config = dict(
    num_hidden_layers=9,
    hidden_size=640,
    num_attention_heads=10,
    num_key_value_heads=10,
    head_dim=64,
    intermediate_size=2560,
    vocab_size=17524,
    hidden_act='tanh_gelu',
    norm='layernorm',
    norm_place='pre',
    norm_eps=1e-06,
    positions='learned',
    qk_norm=True,
    attn_scale=0.125,
    bias='all',
    tie_word_embeddings=True,
    parallel_block=False,
    init='normal',
    init_std_qkv=0.0213,
    init_std_o=0.00503,
    init_std_up=0.0213,
    init_std_down=0.00503,
    optimizer='muon_variant',
    learning_rate=0.00172,
    lr_mult_o=1.5,
    lr_mult_down=1.5,
    beta1=0.9,
    lr_head=0.00593,
    warmup_steps=0,
    schedule='wsd',
    decay_fraction=0.803,
    decay_shape='linear',
    final_lr_fraction=0.1,
    batch_tokens=131072,
    max_seq_len=512,
    doc_mask=True,
    z_loss=0.0001,
    train_tokens=628300000,
    max_steps=4794,
    dataset='wikipedia_en',
)
MLP neurons of a small language model. Each row is named by its layer, matrix (down: output weights) and neuron, and shows model dimensions 368-495. Each number is 200 + 40 x the weight over its row's rms, rounded and kept within 0 to 999.
Before each neuron's rows, "fires before" lists the tokens most often just after its 100 highest values on Wikipedia text that the model never trained on. A number after a token or word is its count.

fires before: " as" 64, "20" 7, " " 5
L6.down2014,221,213,146,177,134,207,186,180,165,229,187,203,234,204,226,210,199,240,216,151,278,154,153,217,113,259,196,255,174,155,185,190,164,192,239,181,215,269,135,182,138,193,213,271,174,216,173,161,255,265,273,148,178,329,99,208,218,255,197,195,184,219,223,224,119,227,206,217,173,195,196,213,225,226,220,195,161,186,190,223,198,161,208,186,257,193,176,247,259,219,228,171,261,152,259,186,177,228,185,200,184,199,151,246,172,225,195,184,176,145,140,286,174,145,132,189,161,217,207,246,143,174,283,119,255,173,181,174

fires before: "4" 28, "3" 13, "5" 7, "24" 6, "14" 5, "89" 4
L6.down461,171,177,198,178,197,155,275,190,137,250,181,187,228,228,139,214,190,184,154,209,227,260,226,218,180,250,183,250,168,223,133,193,187,140,224,210,160,221,134,222,200,206,190,143,225,166,160,207,191,117,176,193,187,202,216,267,157,191,228,137,227,244,189,163,224,202,162,187,246,240,196,136,262,176,204,220,185,223,244,270,171,201,238,250,201,213,196,161,219,185,196,173,223,147,167,152,264,199,222,207,176,236,208,121,250,157,186,236,135,197,202,217,214,190,120,137,250,160,242,237,268,188,173,205,206,190,200,170

fires before: "5" 15, "2" 12, "6" 9, "8" 8, "9" 7
L6.down1040,205,139,118,171,149,228,146,151,247,96,202,154,199,161,173,214,170,193,139,179,133,164,122,225,239,202,249,204,212,196,224,242,259,214,187,172,193,241,198,138,259,272,242,182,216,135,164,134,202,165,180,261,167,184,233,261,279,210,180,187,162,265,216,189,119,130,268,194,178,210,303,290,147,228,228,200,205,164,186,207,287,173,218,187,270,154,224,162,215,228,179,191,256,154,285,205,145,193,214,225,225,223,208,244,201,215,170,194,243,215,244,210,219,218,199,235,184,277,311,225,103,175,286,224,114,297,191,181

fires before: " " 58, " and" 7, "–" 6, " to" 4
L6.down801,220,219,127,236,166,149,193,264,236,276,151,251,175,253,163,116,243,128,176,186,212,199,261,255,260,199,221,125,234,178,165,177,238,215,276,214,204,181,156,198,238,117,186,146,189,209,179,157,217,153,192,142,182,217,196,162,240,127,149,217,191,177,226,236,185,221,173,137,145,182,215,207,144,176,202,198,197,248,192,135,241,246,166,89,270,270,187,178,202,185,193,160,184,199,161,249,190,295,210,209,203,189,193,191,231,179,107,197,211,200,234,198,201,266,181,194,179,137,162,234,162,175,186,234,227,217,194,184

fires before: "," 49, " was" 8, " the" 4, " are" 4, " were" 4
L6.down174,219,153,145,114,220,287,196,174,211,252,246,248,201,257,238,198,241,231,160,222,212,150,205,185,229,185,305,179,269,278,208,222,212,227,243,189,167,213,177,243,193,229,189,189,234,258,212,197,178,122,160,157,137,173,228,204,226,240,203,205,178,243,255,234,228,169,239,114,196,224,133,168,221,278,264,198,280,245,217,199,156,241,171,230,182,221,150,211,163,231,153,224,190,211,180,229,130,202,230,237,175,224,198,222,130,184,134,242,172,178,210,138,123,214,207,158,186,207,222,238,183,195,179,163,169,160,226,206

fires before: ")" 32, " and" 9, "==\n\n" 9, "==\n" 6, " " 6
L6.down674,246,244,89,261,239,218,177,241,176,196,240,181,120,140,186,205,201,192,191,200,223,132,240,176,149,207,246,198,109,164,183,216,150,203,167,228,136,260,180,242,244,185,153,208,227,196,183,177,216,248,225,219,220,182,218,108,256,212,131,240,180,142,252,201,234,172,257,206,213,218,229,239,196,215,204,248,247,177,136,194,183,162,184,170,252,229,207,154,236,170,134,211,182,260,166,268,267,196,216,181,202,203,215,186,233,228,195,234,220,217,190,182,258,247,148,206,256,114,216,158,199,152,212,160,195,250,190,239

fires before: "|" 96
L6.down2222,203,165,195,199,291,151,173,252,175,203,215,164,181,227,190,198,173,189,296,129,100,271,171,140,193,239,230,144,248,224,90,201,271,182,205,186,178,193,211,158,224,181,221,272,133,207,97,220,243,192,207,224,240,200,270,143,223,186,211,201,199,156,85,204,173,175,170,234,237,168,210,197,192,174,125,248,161,243,288,160,193,207,224,204,206,187,210,141,207,120,198,203,190,211,210,141,257,179,174,180,168,233,224,205,221,175,260,189,193,144,199,218,267,169,152,259,166,182,174,205,194,153,185,169,168,270,258,165

fires before: "," 37, " and" 32, ";" 7, " " 4, " ;" 4
L6.down2123,160,189,148,209,198,262,226,179,204,113,254,144,185,126,148,154,209,248,98,244,202,183,228,163,261,166,185,143,188,211,293,239,244,227,240,248,155,231,221,205,203,224,191,303,200,207,168,163,210,184,240,212,191,268,134,219,130,219,139,259,213,195,188,208,182,207,154,236,160,132,196,187,216,282,203,282,166,163,255,198,237,185,241,206,235,147,174,240,199,260,189,212,223,202,188,194,152,161,213,175,175,202,241,228,249,202,237,199,227,169,212,210,224,230,164,272,226,188,266,158,196,222,260,142,215,196,231,203

fires before: " |" 61, " |\n" 12, ";" 11
L6.down1548,142,212,226,193,228,131,207,185,235,178,205,175,156,142,192,161,145,209,230,144,209,239,203,247,227,197,248,131,258,204,280,206,213,246,183,252,192,242,228,159,200,225,217,171,217,200,196,179,142,199,249,225,195,178,283,173,202,184,235,219,247,246,224,179,238,235,243,165,221,209,172,186,197,150,215,127,235,193,207,244,227,158,211,204,101,192,192,181,94,150,181,193,183,168,175,228,226,147,231,289,283,302,143,184,195,165,161,198,211,219,171,188,207,183,234,252,175,259,145,231,196,268,120,140,192,107,221,185

fires before: " |" 73, " " 12
L6.down902,192,189,225,243,240,181,200,237,206,145,187,159,236,148,207,214,272,219,171,211,195,235,191,217,166,144,230,147,281,183,194,194,186,256,282,154,241,211,179,181,199,173,174,237,248,189,148,122,245,178,196,183,256,265,233,211,205,128,196,243,212,191,121,231,164,241,221,236,178,182,289,193,169,135,190,126,219,253,185,222,205,196,218,257,211,169,161,210,200,199,131,199,279,183,137,191,184,228,179,193,184,189,251,278,210,240,248,194,219,236,209,197,221,230,199,119,175,180,183,196,242,155,141,200,218,177,297,167

fires before: "," 36, " the" 11, " " 10, " they" 5, " he" 5, " you" 4
L6.down155,196,202,199,182,252,210,191,248,180,215,199,176,236,254,172,188,202,184,171,222,192,190,257,219,201,204,174,229,171,204,233,199,189,240,204,104,221,154,233,213,265,211,183,279,197,140,211,135,154,231,226,191,241,261,297,164,172,180,218,245,254,160,123,202,208,237,203,205,225,219,218,209,254,234,192,224,253,146,296,188,210,176,244,150,197,172,192,226,218,245,241,164,245,223,251,135,169,91,200,255,136,184,249,205,210,191,161,192,178,249,207,206,185,231,165,261,221,174,160,187,193,170,197,231,246,149,223,253

fires before: "5" 24, "6" 18, "19" 6, "06" 6, "4" 6, "25" 6
L6.down338,202,147,242,222,241,182,133,240,165,258,185,219,201,197,227,141,147,172,201,170,154,206,234,254,160,229,229,266,234,211,190,188,276,169,214,227,155,208,221,187,229,143,194,167,201,199,151,202,180,247,249,197,205,109,207,206,160,269,226,225,296,141,189,225,198,159,266,188,236,181,128,185,196,226,181,251,187,274,174,183,230,202,215,115,175,188,153,152,166,130,216,263,227,173,249,142,248,277,246,177,224,196,179,174,159,226,127,233,209,126,169,221,183,240,149,140,254,184,205,247,197,246,233,232,195,153,225,204

fires before: "1" 13, "2" 12, "0" 11, "A" 11, "4" 4, "ate" 4
L6.down2456,130,159,227,215,221,231,228,207,192,209,209,223,188,155,191,231,235,192,262,198,211,193,211,219,177,250,219,208,242,197,162,147,237,107,192,173,184,200,209,223,293,153,252,224,229,187,140,198,170,134,187,239,130,158,226,187,227,275,188,243,144,167,157,160,162,215,205,228,227,186,242,171,232,265,116,226,212,226,164,226,170,237,167,169,180,220,271,221,194,149,206,152,166,229,133,247,206,175,192,158,195,207,162,145,197,231,184,154,213,222,179,187,198,198,171,169,218,173,253,127,198,137,240,172,161,269,171,199

fires before: " |" 41, "." 18, " " 6, "0" 4
L6.down780,177,166,201,239,216,130,148,221,173,238,199,168,126,235,131,212,256,180,220,142,199,265,190,157,200,157,218,225,223,186,146,91,254,238,198,164,252,153,268,137,199,217,192,220,195,161,227,246,214,251,225,196,283,276,228,231,278,203,162,196,254,190,128,209,223,201,134,213,198,133,212,139,135,149,86,213,183,207,148,199,237,175,169,235,201,192,184,199,183,190,260,173,208,212,223,191,162,186,230,225,235,187,208,173,161,209,248,187,192,211,216,204,193,201,239,175,230,111,226,202,183,92,209,246,199,213,216,189

fires before: "," 28, "." 15, ".\n\n" 7, " and" 7, " in" 6
L6.down2529,202,226,227,184,160,201,185,198,257,252,234,224,247,250,130,215,155,275,231,280,106,181,222,216,253,174,260,293,217,205,185,239,194,164,194,210,105,191,199,199,185,218,256,207,184,205,121,143,206,210,254,196,188,210,191,318,275,197,222,153,274,243,194,200,174,118,220,191,223,268,187,161,257,173,202,275,152,205,213,192,211,198,140,223,151,200,136,211,181,194,156,188,176,235,220,194,212,219,212,223,253,227,229,161,175,205,213,212,177,231,172,184,194,196,187,184,183,210,134,173,195,259,170,177,114,195,150,143

fires before: "0" 21, "1" 10, "3" 7, "5" 5, "|" 5, "2" 5
L6.down161,199,204,181,269,178,206,162,205,228,236,231,188,276,182,210,246,202,219,241,182,173,100,203,125,234,207,209,202,250,263,149,188,221,179,244,154,132,183,101,213,242,205,177,188,187,179,146,219,149,212,108,157,198,226,200,173,181,141,207,245,137,209,112,193,173,217,207,168,220,232,176,189,233,116,146,170,212,164,185,218,227,175,191,278,188,175,222,170,193,245,197,202,209,267,203,183,213,170,165,119,244,275,194,213,192,187,210,214,265,115,242,211,180,199,213,235,214,240,184,159,194,229,192,212,218,175,236,244

fires before: "," 19, " in" 16, "." 15, " by" 9, " and" 5
L6.down1375,192,138,230,164,231,168,185,166,203,251,234,229,188,186,235,223,189,264,157,203,160,185,222,272,174,172,158,165,115,166,170,162,161,158,151,145,157,192,266,264,262,262,167,287,190,233,156,209,370,183,208,178,92,242,189,235,135,174,218,234,228,236,183,185,202,214,222,191,254,225,165,185,145,97,164,198,174,256,168,248,157,196,173,138,237,244,307,228,257,181,191,259,160,148,237,236,215,83,189,127,228,194,169,213,169,165,196,222,199,220,193,147,181,151,237,193,264,158,186,220,192,150,232,163,202,192,131,204

fires before: "." 35, "," 25, ".\n\n" 9, ".\n" 4, " in" 4, " and" 4
L6.down1898,203,215,153,268,248,235,226,219,251,134,220,193,230,270,198,196,114,276,172,171,184,81,194,280,237,153,174,226,222,125,241,214,180,239,217,195,217,217,145,265,204,183,164,250,237,165,157,229,172,204,238,149,211,154,269,216,191,212,202,217,206,241,177,178,161,225,258,196,246,216,230,246,191,130,160,323,167,219,212,186,227,194,239,205,202,238,312,209,162,156,153,239,164,194,150,169,223,185,143,160,180,181,305,316,301,168,253,186,208,310,173,248,160,181,179,225,256,149,197,196,250,201,215,266,181,215,202,175

fires before: "4" 30, "5" 23, "3" 9
L6.down2548,204,178,183,66,167,185,193,248,222,104,225,266,264,249,185,183,186,173,164,203,196,172,176,186,156,181,167,243,282,189,179,262,205,198,158,221,121,171,176,261,199,238,253,211,208,185,216,190,234,215,239,192,195,111,228,232,269,204,198,247,154,150,226,159,190,218,158,213,234,202,147,249,183,176,209,168,193,157,156,215,223,72,306,246,129,223,175,168,212,207,158,226,216,139,192,198,289,153,212,225,209,198,253,128,221,192,152,155,153,134,240,190,268,248,235,252,254,169,199,209,159,146,180,251,257,200,159,194

fires before: " " 94
L6.down170,195,203,118,176,143,172,199,172,241,274,241,153,208,248,234,203,229,163,184,162,175,150,119,188,120,208,250,136,192,249,211,222,228,155,250,292,250,211,164,179,143,242,254,232,126,191,175,233,172,220,216,148,198,226,262,241,235,219,264,181,255,195,156,250,174,175,151,154,129,209,160,223,230,293,172,188,163,225,125,225,179,237,210,226,303,193,249,233,277,174,152,190,169,158,237,177,174,229,294,157,201,256,198,201,278,166,233,158,198,180,193,155,245,231,149,184,181,181,205,219,142,233,192,226,183,213,200,203

fires before: "0" 19, "1" 18, "2" 13, "5" 10, "8" 9
L6.down709,259,257,161,173,188,223,228,185,140,270,192,182,161,238,141,257,200,181,253,280,216,229,212,228,201,180,191,260,185,195,166,159,118,211,186,132,263,199,139,188,199,243,233,239,189,247,230,226,151,211,147,244,153,236,180,186,155,245,204,206,216,163,255,224,262,188,219,230,223,122,218,191,199,296,172,149,180,157,217,237,236,172,221,214,237,273,223,174,232,155,218,185,252,168,135,213,159,242,225,124,198,226,234,213,136,224,114,192,282,205,150,172,148,248,208,214,202,137,198,172,161,150,281,148,207,242,132,180

fires before: " |" 63, "81" 4
L6.down1165,193,248,227,241,253,164,199,151,225,216,221,208,212,182,169,223,191,211,224,196,270,200,269,187,205,102,215,220,254,214,203,209,109,266,177,221,267,206,90,210,196,225,221,169,185,125,120,224,231,169,182,155,187,228,160,169,186,190,256,191,223,244,186,226,194,151,191,156,195,196,171,219,171,150,160,268,109,221,207,201,258,195,193,318,181,200,239,202,195,226,220,205,163,176,189,160,235,219,214,212,197,180,244,276,233,251,235,155,231,142,115,261,245,223,196,257,209,156,194,269,167,187,152,252,185,213,206,179

fires before: "," 36, "." 9, "0" 6, "2" 6, "00" 6, " million" 5
L6.down992,151,235,233,210,213,203,189,197,197,198,269,150,272,288,152,183,162,285,199,138,158,149,195,138,210,241,239,246,180,188,227,231,224,176,253,198,185,203,214,229,203,209,135,173,253,239,252,196,167,240,248,218,253,180,171,190,196,261,255,238,198,235,295,162,179,187,165,229,221,111,134,295,220,214,242,207,186,170,241,255,218,179,255,137,217,191,122,240,224,176,178,131,244,188,213,239,228,220,176,227,140,197,174,240,141,244,244,173,242,225,196,176,268,184,156,145,186,226,170,245,191,176,221,179,256,268,151,212

fires before: "4" 29, "5" 13, "3" 12, "14" 4
L6.down1805,162,207,222,220,155,222,267,278,198,140,191,306,199,224,199,187,149,213,198,134,156,212,194,185,220,160,163,251,258,206,179,205,162,171,174,204,156,183,168,231,195,246,153,133,205,88,153,277,197,165,150,146,200,149,242,263,166,227,236,174,193,222,201,105,147,174,208,187,240,181,157,211,231,231,147,259,245,100,193,204,191,149,232,180,192,259,163,186,198,175,175,315,193,206,188,202,167,176,166,244,242,264,273,231,180,218,204,209,246,98,256,292,205,214,175,202,189,218,187,263,178,210,257,150,246,224,234,192

fires before: "," 47, " is" 6, " the" 4, " are" 4
L6.down137,197,214,203,171,129,160,238,196,178,182,250,200,216,182,208,216,238,212,152,191,192,202,244,163,238,180,188,215,230,160,271,289,269,179,243,69,215,147,239,120,135,180,185,254,219,236,143,213,187,180,176,156,194,150,203,194,231,192,202,160,166,198,214,180,255,212,201,130,120,148,238,176,192,255,167,295,205,172,214,229,201,213,200,265,188,155,158,111,162,172,198,185,222,191,266,181,226,251,160,188,126,191,227,171,126,113,129,162,176,201,116,186,223,223,197,207,155,208,229,241,222,202,180,192,199,195,178,238

fires before: "," 22, "." 14, " in" 14, " of" 6, " and" 6, " as" 5
L6.down772,243,229,220,204,214,138,225,231,259,200,202,256,209,179,226,179,192,217,136,236,191,129,230,243,263,96,238,171,185,212,171,206,190,181,224,277,184,238,261,198,161,195,152,242,261,200,196,179,247,226,232,160,183,256,211,211,180,209,192,218,230,281,216,88,185,235,202,147,152,209,178,234,226,210,251,213,170,245,191,273,205,141,164,151,236,231,178,187,152,218,181,210,142,124,161,247,199,239,265,209,194,150,159,232,206,165,284,220,248,140,99,208,219,161,178,149,88,182,237,228,183,300,148,130,112,157,180,151

fires before: "–" 22, "," 20, "." 17, "|" 12, " Candidate" 4
L6.down1951,166,197,172,144,201,203,229,135,209,198,142,168,146,153,268,192,223,251,147,236,266,271,164,217,177,246,192,236,168,245,217,174,222,205,222,271,142,235,276,241,212,222,213,231,264,123,159,124,230,231,206,173,93,220,172,134,129,146,141,211,170,177,161,224,197,242,201,190,250,149,162,224,177,179,185,155,198,167,238,195,177,194,187,215,162,169,182,199,170,159,163,164,206,125,155,284,265,203,197,238,161,194,206,253,305,184,201,153,230,237,228,76,223,247,194,180,135,151,244,241,165,229,265,273,227,260,195,180

fires before: " |" 33, " and" 16, "," 15, "==\n\n" 8, "–" 4
L6.down2284,185,126,182,157,145,176,132,202,179,179,183,181,183,211,91,169,267,218,174,296,187,216,170,248,185,185,210,185,188,119,211,187,246,256,189,183,237,221,150,221,171,229,234,227,205,206,221,231,158,139,204,213,219,184,251,258,222,209,181,190,269,206,178,198,220,201,201,160,155,226,267,216,304,175,225,193,178,158,220,246,211,198,293,195,183,259,230,219,172,137,211,243,131,227,106,195,187,227,208,128,195,211,240,214,243,226,183,250,197,231,199,254,212,217,211,228,248,226,233,271,225,162,245,215,174,217,253,211

fires before: " that" 50, " the" 9, " he" 4
L6.down2168,156,169,185,164,158,212,199,268,179,157,281,217,174,221,271,164,164,196,218,198,193,198,214,218,222,112,316,150,202,297,221,246,178,154,187,153,190,208,247,186,215,183,219,191,197,153,182,163,219,251,169,168,214,188,135,137,222,129,146,259,196,232,219,229,97,245,277,176,247,215,239,225,187,224,256,221,223,138,183,157,188,220,183,174,260,139,182,259,180,178,182,176,211,194,210,169,219,181,194,218,139,242,259,220,233,109,252,240,231,226,195,163,118,226,94,176,201,194,202,200,217,236,194,139,233,221,199,229

fires before: " " 64, " |" 33
L6.down1832,261,275,157,163,180,194,195,213,179,185,194,176,237,196,185,179,222,239,170,251,186,176,250,268,146,66,225,165,235,220,127,253,145,232,199,227,235,260,177,184,185,300,242,242,233,160,156,198,165,279,213,189,168,194,190,163,250,188,161,225,255,245,167,224,214,206,183,233,160,214,163,191,144,143,266,230,182,218,243,227,144,239,223,261,84,198,111,256,176,160,183,177,229,255,147,224,251,176,197,181,221,202,173,164,197,74,254,163,252,229,176,220,240,222,178,212,182,124,156,230,205,201,158,182,212,189,186,195

fires before: "4" 12, "5" 11, "2" 10, "6" 10, "1" 10
L6.down655,247,231,195,211,171,197,135,151,207,198,150,284,252,150,150,275,199,170,153,204,183,174,185,232,216,237,164,207,248,211,203,176,196,165,230,162,226,182,168,190,190,199,282,217,264,200,178,143,204,197,224,195,213,160,182,232,186,192,185,168,169,89,191,148,227,194,322,244,213,235,182,212,191,217,218,158,211,124,194,234,205,271,135,189,216,205,201,185,212,150,159,180,184,220,143,163,232,179,194,199,263,129,250,219,250,265,155,156,233,192,197,188,236,195,167,175,267,215,230,146,183,184,247,190,174,209,215,239

fires before: "," 16, "." 14, " and" 9, " in" 6, "\")." 5, ".\n\n" 4
L6.down736,247,171,123,250,186,246,257,246,245,165,212,138,199,181,218,157,154,206,235,162,235,177,162,217,129,172,191,186,240,204,203,154,248,214,179,203,147,168,181,228,180,227,144,307,248,228,181,185,184,181,183,188,222,250,221,265,160,215,195,255,179,237,152,232,136,263,139,173,151,195,178,179,203,209,231,259,275,227,213,180,230,205,248,186,252,220,235,261,223,206,218,152,206,225,229,195,201,179,179,241,167,195,200,177,242,169,192,200,181,259,108,194,104,204,144,268,238,153,215,172,192,170,207,204,206,237,199,221

fires before: "4" 31, "5" 24, "reet" 6, "25" 5
L6.down1807,168,156,266,238,354,185,191,208,117,156,174,229,244,182,266,196,146,169,207,224,302,260,159,237,202,208,209,174,200,199,194,218,157,178,218,199,235,202,234,245,108,202,179,222,232,169,225,173,232,126,178,184,203,210,231,187,147,223,209,211,198,221,191,181,176,210,180,160,256,252,153,183,216,195,190,227,228,230,234,229,231,262,222,191,204,244,196,192,231,109,213,174,204,169,145,192,201,218,220,209,215,158,250,198,130,255,171,216,127,215,198,252,178,227,155,236,274,194,186,253,204,156,231,184,135,259,164,154

fires before: "5" 26, "6" 19, "06" 7, "16" 5
L6.down214,261,171,247,120,229,179,244,177,223,214,121,193,232,224,161,202,177,220,207,198,141,202,140,140,208,146,89,170,166,179,216,262,201,184,195,226,217,272,249,224,219,179,182,226,307,181,261,164,186,180,157,205,188,80,183,245,198,165,230,286,200,151,129,174,153,144,205,199,266,184,199,187,228,150,208,190,247,168,222,152,229,182,154,196,154,160,218,213,164,203,185,229,237,106,256,234,199,202,234,178,143,306,208,227,240,215,171,299,228,210,183,176,310,151,141,215,184,176,197,212,130,178,174,202,206,236,224,217

fires before: "\n" 16, "." 11, ".\n\n" 10, " and" 7, "," 7, " in" 6
L6.down1326,228,234,213,191,206,237,206,200,205,210,173,207,226,171,190,215,221,199,169,234,179,165,276,235,254,245,219,228,174,181,275,187,193,170,177,160,206,197,177,265,150,192,224,262,197,184,180,210,253,254,200,247,164,313,186,155,274,259,282,192,189,222,231,203,190,248,191,166,195,185,193,163,155,192,223,286,205,186,175,233,212,201,181,194,181,230,191,175,205,194,163,230,195,191,207,278,173,122,254,210,213,100,217,182,209,179,144,203,187,187,188,157,226,140,184,164,209,230,229,178,188,207,198,174,182,179,187,166

fires before: " for" 17, " to" 16, " by" 13, " as" 12, " in" 7, " of" 6
L6.down1586,263,186,167,201,161,181,239,204,285,220,178,198,240,220,169,134,194,191,141,188,216,238,237,162,239,143,282,201,269,213,207,168,226,174,259,273,113,174,156,164,149,163,182,245,219,185,175,213,205,172,150,218,188,174,202,285,174,177,134,270,230,176,213,200,205,206,178,191,195,188,165,274,174,274,306,260,141,263,231,177,219,202,190,227,276,198,185,260,175,284,193,174,168,197,145,166,224,217,201,193,279,262,240,201,196,259,228,189,156,197,183,165,189,245,208,127,203,94,197,231,238,213,216,246,156,172,175,300

fires before: "." 23, "," 17, ".\n\n" 9, " and" 9, " to" 5, " in" 4
L6.down1712,254,189,170,192,180,244,197,198,208,155,164,195,203,220,223,217,124,195,187,225,165,183,184,245,199,188,217,247,192,244,186,192,151,111,172,195,160,256,195,153,268,198,171,296,214,211,141,194,189,177,161,217,229,164,199,198,188,182,182,198,200,180,250,251,194,225,183,247,170,136,188,257,231,250,227,211,155,184,241,263,225,244,221,116,233,253,238,222,226,181,253,146,202,154,156,198,141,282,206,177,261,177,203,191,247,238,175,157,182,204,182,231,162,272,150,247,208,161,258,161,202,209,192,145,183,159,239,191

fires before: ":" 32, " " 22, " (" 15, "," 9, "dale" 7, " and" 6
L6.down162,255,175,264,132,155,202,153,194,290,148,161,115,264,180,205,244,170,202,239,194,237,217,230,185,159,234,165,189,253,228,170,197,171,227,206,218,166,203,157,165,272,150,207,171,224,176,165,158,200,175,213,197,205,227,214,151,208,190,179,185,222,206,237,262,114,192,158,252,183,202,214,218,272,236,204,142,212,123,186,251,210,144,246,189,277,144,270,213,150,94,219,106,212,235,234,160,159,229,237,216,184,224,195,206,143,204,158,131,166,121,132,196,189,185,208,241,205,133,222,170,213,140,196,213,213,200,255,229

fires before: "," 16, "." 12, " and" 11, ".\n\n" 7, " to" 6, ".\n" 5
L6.down123,192,215,161,247,218,231,225,269,249,155,174,243,206,177,219,156,222,240,133,259,197,152,129,157,261,181,155,230,225,173,190,199,144,234,198,288,228,283,177,193,226,216,216,219,163,226,252,179,191,194,240,240,111,232,227,240,156,227,257,161,191,224,213,263,216,207,253,161,302,267,165,233,163,223,184,244,191,224,211,218,207,155,241,178,232,219,167,184,266,183,178,268,246,131,130,226,201,180,152,140,242,191,200,225,253,233,226,262,268,273,206,252,161,175,135,176,191,185,261,262,188,225,274,295,139,223,176,218

fires before: "6" 18, "06" 10, "7" 10, "5" 10, "07" 7, "8" 5
L6.down1285,167,235,272,281,213,225,195,202,227,186,202,222,253,178,209,145,229,163,174,167,170,152,220,186,164,200,188,181,221,196,245,254,265,267,169,157,213,316,239,278,181,251,151,216,175,239,146,228,225,162,201,162,222,235,306,159,179,220,187,132,235,193,150,228,237,134,236,177,184,164,295,170,245,116,233,249,257,234,198,193,170,195,201,202,123,171,172,202,113,171,201,203,227,184,234,143,192,223,209,203,146,180,246,225,274,191,278,234,138,180,191,174,228,176,157,151,241,134,157,222,233,217,217,206,214,169,203,193

fires before: "." 55, " |" 10
L6.down1396,149,186,76,169,226,206,143,204,182,238,209,187,163,137,161,185,212,194,197,158,184,229,246,221,174,233,259,170,175,187,122,182,221,196,184,252,153,234,218,152,158,227,219,197,181,216,212,174,253,199,253,171,162,206,231,243,192,199,229,164,199,178,267,247,268,223,218,230,181,121,241,171,146,160,144,316,199,199,236,198,200,247,196,169,199,185,93,277,192,212,223,194,290,133,151,214,133,225,235,239,167,257,207,132,234,219,192,207,161,230,229,213,214,148,210,207,204,221,223,191,131,177,235,171,206,231,109,191

fires before: " |\n" 39, " in" 13, "," 7, " by" 5, "." 5, " at" 4
L6.down501,244,260,239,221,198,218,134,184,191,197,245,132,203,152,144,186,112,211,271,241,203,166,220,311,208,252,251,168,154,207,140,212,181,207,199,272,177,213,99,159,259,209,107,236,158,240,131,145,142,216,256,179,209,161,184,242,173,183,208,243,173,177,222,247,115,240,123,183,181,171,137,226,132,212,198,204,171,207,212,164,233,157,207,245,240,226,252,219,207,196,218,189,180,232,180,150,146,160,225,133,240,214,217,177,218,206,162,234,156,195,131,172,188,171,190,217,214,231,202,121,209,227,153,226,203,251,191,159

fires before: " |" 59, " |\n" 24, " and" 9
L6.down2269,177,190,198,211,176,181,240,217,116,240,185,155,217,216,146,141,180,233,242,93,190,185,248,135,162,208,266,249,273,212,217,220,204,158,188,269,181,175,261,176,226,242,160,126,233,185,239,181,131,163,254,177,286,176,213,143,209,200,152,156,150,238,242,200,256,246,220,198,227,254,261,209,212,133,198,234,191,216,157,225,197,195,182,165,198,217,184,233,214,187,249,199,169,152,221,202,242,173,234,190,189,162,171,174,217,213,199,70,215,190,165,302,182,224,162,201,237,163,228,176,173,237,196,198,208,114,224,159

fires before: "," 22, "." 10, " and" 7, " in" 7, ".\n\n" 6, " of" 5
L6.down2053,195,149,259,173,112,151,175,174,205,166,294,209,278,234,183,215,264,241,221,228,254,178,222,161,250,280,198,205,225,203,159,239,172,226,180,221,186,93,198,164,204,292,132,201,213,212,203,201,152,196,297,192,193,209,216,235,203,234,196,141,145,194,169,156,205,145,180,178,209,231,203,200,197,192,184,224,237,160,203,187,206,182,239,205,234,185,201,197,265,211,181,207,194,167,170,206,238,104,138,186,217,233,196,223,184,234,120,233,225,177,244,179,197,155,171,117,198,232,159,249,190,165,119,179,146,199,121,174

fires before: " " 63, "19" 6, " Density" 4
L6.down1275,205,208,166,146,215,240,218,230,197,159,253,79,187,242,233,211,272,240,115,280,225,209,172,173,184,202,196,149,238,194,204,197,59,189,194,191,157,239,123,264,173,145,192,162,220,192,147,201,260,198,220,205,269,164,218,184,200,159,160,142,214,183,229,257,196,206,186,196,131,172,211,176,188,198,182,169,302,152,225,233,216,282,140,142,259,265,188,244,234,170,216,189,186,250,223,222,175,260,266,137,168,199,194,171,219,212,194,140,215,156,211,199,223,225,216,173,250,190,194,120,238,226,145,181,219,203,256,175

fires before: "5" 13, "8" 11, "2" 10, "4" 9, "1" 8
L6.down1692,202,233,273,182,244,155,229,150,167,253,302,216,227,190,188,200,239,185,149,164,181,218,190,160,259,204,204,266,198,232,117,218,145,160,184,104,183,225,244,255,219,198,237,198,216,170,211,154,144,219,207,141,202,185,166,228,229,224,273,200,163,185,196,167,160,202,190,131,240,191,180,277,168,202,291,208,195,257,155,282,186,165,206,239,255,171,212,220,210,160,191,174,254,132,209,265,251,207,183,227,231,168,154,152,232,208,207,246,251,133,235,222,224,218,214,194,220,222,201,146,161,181,237,214,198,201,142,210

fires before: " " 60, "." 5, "," 4
L6.down873,123,233,247,253,205,70,156,207,190,150,217,201,228,245,184,227,167,227,276,186,215,228,173,242,204,221,205,197,270,179,187,214,178,233,193,159,251,188,214,196,229,244,154,185,192,234,284,174,200,127,236,149,168,127,108,239,219,170,205,175,239,228,222,198,219,216,162,227,153,252,193,319,178,175,201,204,214,246,146,178,210,222,220,253,244,223,200,185,180,230,186,202,149,110,256,303,212,280,264,208,136,281,198,183,225,187,204,228,223,131,156,112,190,223,182,173,123,205,190,199,185,190,193,208,142,225,186,170